{"d_model": 768, "n_kv_head": 12, "activation": "swiglu", "norm": "rmsnorm", "norm_place": "out", "qk_norm": true, "parallel_block": false, "init_std_up": 0.0261, "optimizer": "muon_variant", "lr": 0.0205, "warmup_steps": 145, "schedule": "wsd", "decay_fraction": 1.0, "final_lr_fraction": 0.1, "doc_mask": true}
MLP neurons of a small language model. Each row is named by its layer, matrix (down: output weights) and neuron, and shows model dimensions 48-143. Each number is 500 + 25 x the weight over its row's rms, rounded and kept within 0 to 999. Numbers have three digits each. A neuron's up and down rows have the sign that makes its largest values positive.
After each neuron's rows, "raises" lists the tokens whose logits its output raises most directly, leaving later layers aside.

L3.down1736:528533524476594530491453489487534477463513520517542505523483511491504514494506482500495492500519529477527509475495484493513484564490531464483484470518511489484543491466550462505459518449478476490473459490523537486533462497508500499478529478519483511486504527477486494539534484557518520490
raises: " \"", " '", " “", " ‘", "«"

L5.down44:533534503486469462454520470454438484476493503473509528494486465530499534492514533538502490520517493467516514526512502514533533506488481517489505517525466504490498435479516498501490499500479468545460487519531492519517463523482487508485491472506521477530477490469540476509494524498487517493
raises: " &", "and", " and", " And", "long"

L3.down227:494518490497536477491458502521491483484490497495471477493481559528503521488453513566525525538498480524473476497522525518498469531499460459514446471476501473474487469515528498479511584516512467508465486535495501566455497467498479460496521507486469521503504500551504499456520492529481515515
raises: " be", " have", " take", " make", " mark"

L5.down1138:495519504482442495478482536435477475494503483520472528505503515513547504487512516511529489502507520520508508468581471529513457528474475492527472470477515437491483520492495454487541461494498463456534509506502467485495527493478513472521508514484460495510453532487528507527548496459459558524
raises: " joining", " losing", " playing", " appearing", " emerging"

L3.down739:515488511513495491538513542484505490513485502522517488472459526508465538493482496489515485481493491519488543541489463486547523528452511492495481475476502499494508490537500454504516480499480497519422512442555536533457551509533548545471516505516517480522557547511524502473503465539504527482
raises: " wake", " form", " case", "box", "stead"

L3.down1820:479501520505509509474485484549448477536482443519497475536560509480487482502513488517492500490490437491468481493517520535507515538524504492508478494512498548488518514535527523491502493480501537544495532531506497508505522487516491485514503501530474454510515482490490556502488519492476487494
raises: " been", " seen", " come", " appeared", " spoken"

L3.down16:489512487515499506516499494536500491504513483515518511515536520537510466459494518515471544525523525514510518510551497458551513422516510497495471453472544534503522482487533509467492485478506478479491531555507513509495517493480520535515480506498543494512529522498497522503492525495478497466
raises: " third", " sixth", " fifth", " fourth", " champions"

L3.down215:483524504527468500477504525539489504468479533478511546521498500513466540496513510505496489498459497499497538532512466506512511520540495488518495491514543537489487497489513495503499531509452509539493513526474530498434480489496455507500510468534469504483466509484528511511506497491495472475
raises: "ming", "feng", "yuan", " Quan", " Hua"

L5.down1639:490524476493524459487476508487529489472486455496523525515536531507538447506499457493490522517485513480526493460468475554467485524503504512470485498505491471522463526510534497500485527498503481494480510559463488484500498471502537502509575477479506535513500482498471536497485500467530515524
raises: " it", " details", " how", " itself", " what"

L5.down1579:510501471498504490496508492494512459487436540460518523482506457491484480545461520572475500488486530483468507483505477486525494523504469501545514503505489447502535497495467529453532526502545482498501530489473491496517541473528504498501512492555520521472461499499488519496487478468508491519
raises: " career", " record", " Career", "en", " own"

L3.down908:489501562523532500488518494463544481470506491508485514504516476504447476517522549453475507512487494481551485522482448533521445453477514520470516530525509483518494512496509519513506515514466492456466501517482514507514515466515511494509503522503517470499502499552509491495552456471510515459
raises: "ste", "graf", "nation", "metry", "glu"

L5.down1080:499545476523517515503488521478509516506487552517532511536524562506502501529458526433526520510502543493490507504532499462488533491508496540479533473442478469534504448489511528500506474539500503504467492478502505462540462466481519487466482490531478503487454503476497543515500483495497532545
raises: " \"", " “", " itself", " IV", " Challenger"

L5.down1968:495511510542498477534467499510499527498519504496491505551515485494508501519439460485528524539526541507498500476506491484496511473515520492483486520495494510505539494490500505490452466468467520517479528508474546517462479511510487498481497523553497520525467493509501481560493552511484506493
raises: " 5:00", " 4:00", " 3:00", " 1", " 6"

L5.down964:501490508525491517561497509481499484515528484450527484478490506487440514528471524499502465489493473517523481506464499504485560464501462546459514512502533490475479467503467505508482504507518508499488522544500509504533484523530506501492514503513475475486542505506493499518484501487507521512
raises: " also", "cher", " otherwise", " Main", " again"

L5.down836:504527480527518512487492473486526513437521522471458511538536468456487491497517479462473485532510490452450511517492497488454518454481452466522522499508524475474492478499530515526518461491480514536512541508540563475512541510490526477521516537519512458505506534501504517512511479529493479472
raises: " down", " back", " out", " onto", " off"

L5.down1638:478535466533523524539531479508526480519492508488520449559502495445509493533517481496523474511517482518479521513532498567525495534493501486533491462504517482492495491450524493489508470483498480530513470481490448498484527492436475499469469495496524473503459502582486531508500455521488504477
raises: "t", "ts", "ties", "tal", "tie"

L5.down912:504515513529504514491527526497513503543483482513492495490523492512487530478483522499531526485498471492470491484530499508493507507484456487519521533486508497507444562452510479508517513537462467517506502502521494481510554511454504494509501484531511475511554456498487516520511509494480531517
raises: "ial", "ik", "je", "ney", "nock"

L5.down1159:459486477501516478452500501506516472541451513495486504516462504479510482500475465502488501530490476527490490472537516539522482541517467482478489462518460487451507511440481507466491533542499538466480508476485511488505534527479488499518506487482533491524514517446509492515512473472507537471
raises: "st", "mi", "lad", "ni", "d"

L3.down802:486494525518506468446527507488499478497497482525563496503524470438503464515480496498484464531460513513501470493479545475466486528507489506447499494507473520507504512489499519465485552489497469453500502473502522473514494523521510519509496495446572498469545470516493516515500515510517520532
raises: "tern", "ting", "al", "tique", "get"

L5.down1792:455481534513563522523539475477484487504541451462553473510501474488505553541476477515532493508478515499548518532514485508527496520482485524484508521486497491515509501499506470515495475534497537472493516510472542484552501528468529483467458508485480491483532485503515508466520528531479519525
raises: " B", " C", "ement", " A", " D"

L5.down859:541523503476481497505463503471486471555467497525485508469486464563511543529478507484521501477518481460494517504495488512494464488455491473518524485470490477510476457485492501441524540554505489507509481512548456539519496504469514524484533484510517486478435527501477525492518492524470501513
raises: "ug", "ft", "ks", "ora", "pp"

L5.down534:516490497519510561472473525454471478509486500503479502498521551513493474514529539528490484505471551506525498498500498485499510547463496494521465498499499507507481499485458477500522533488521481528501489482540507490483500476541487500502494496472502516485520469510509498489519488503513475488
raises: " this", " these", " both", " Both", "tun"

L3.down1429:525523479479522460494511491485513531529445486499526488507553516509561485471523463495528520505466516501508513479477490525490482500505470475477533452474472537509528497488508471559491480553482480462540512505469447506507479482490494517517480453510505484522501492471485498536491552491479461523
raises: "re", "med", "ro", "run", "rov"

L5.down1961:548521564468488511505525473510481531502503499450494460522458492483503537502515536526522503444501504517502497481510575467497512507514479495503512481494516512505537489527463466461487521564457471492513473470498535479488502509514473491469464468495478511473518520479496490523512531488521533500
raises: " whilst", " while", ".", " during", " when"

L3.down1065:537479497471455500526482492457492424517532534496477533456478502496488513486515514538487485488508526517500493501514523527515471484471484483481503509512467478522476493467483480500513435535498470489472513463493502514492511508523494490505521462512510508524497469519531446505457491537489545519
raises: " American", " Italian", " Japanese", " Brazilian", " English"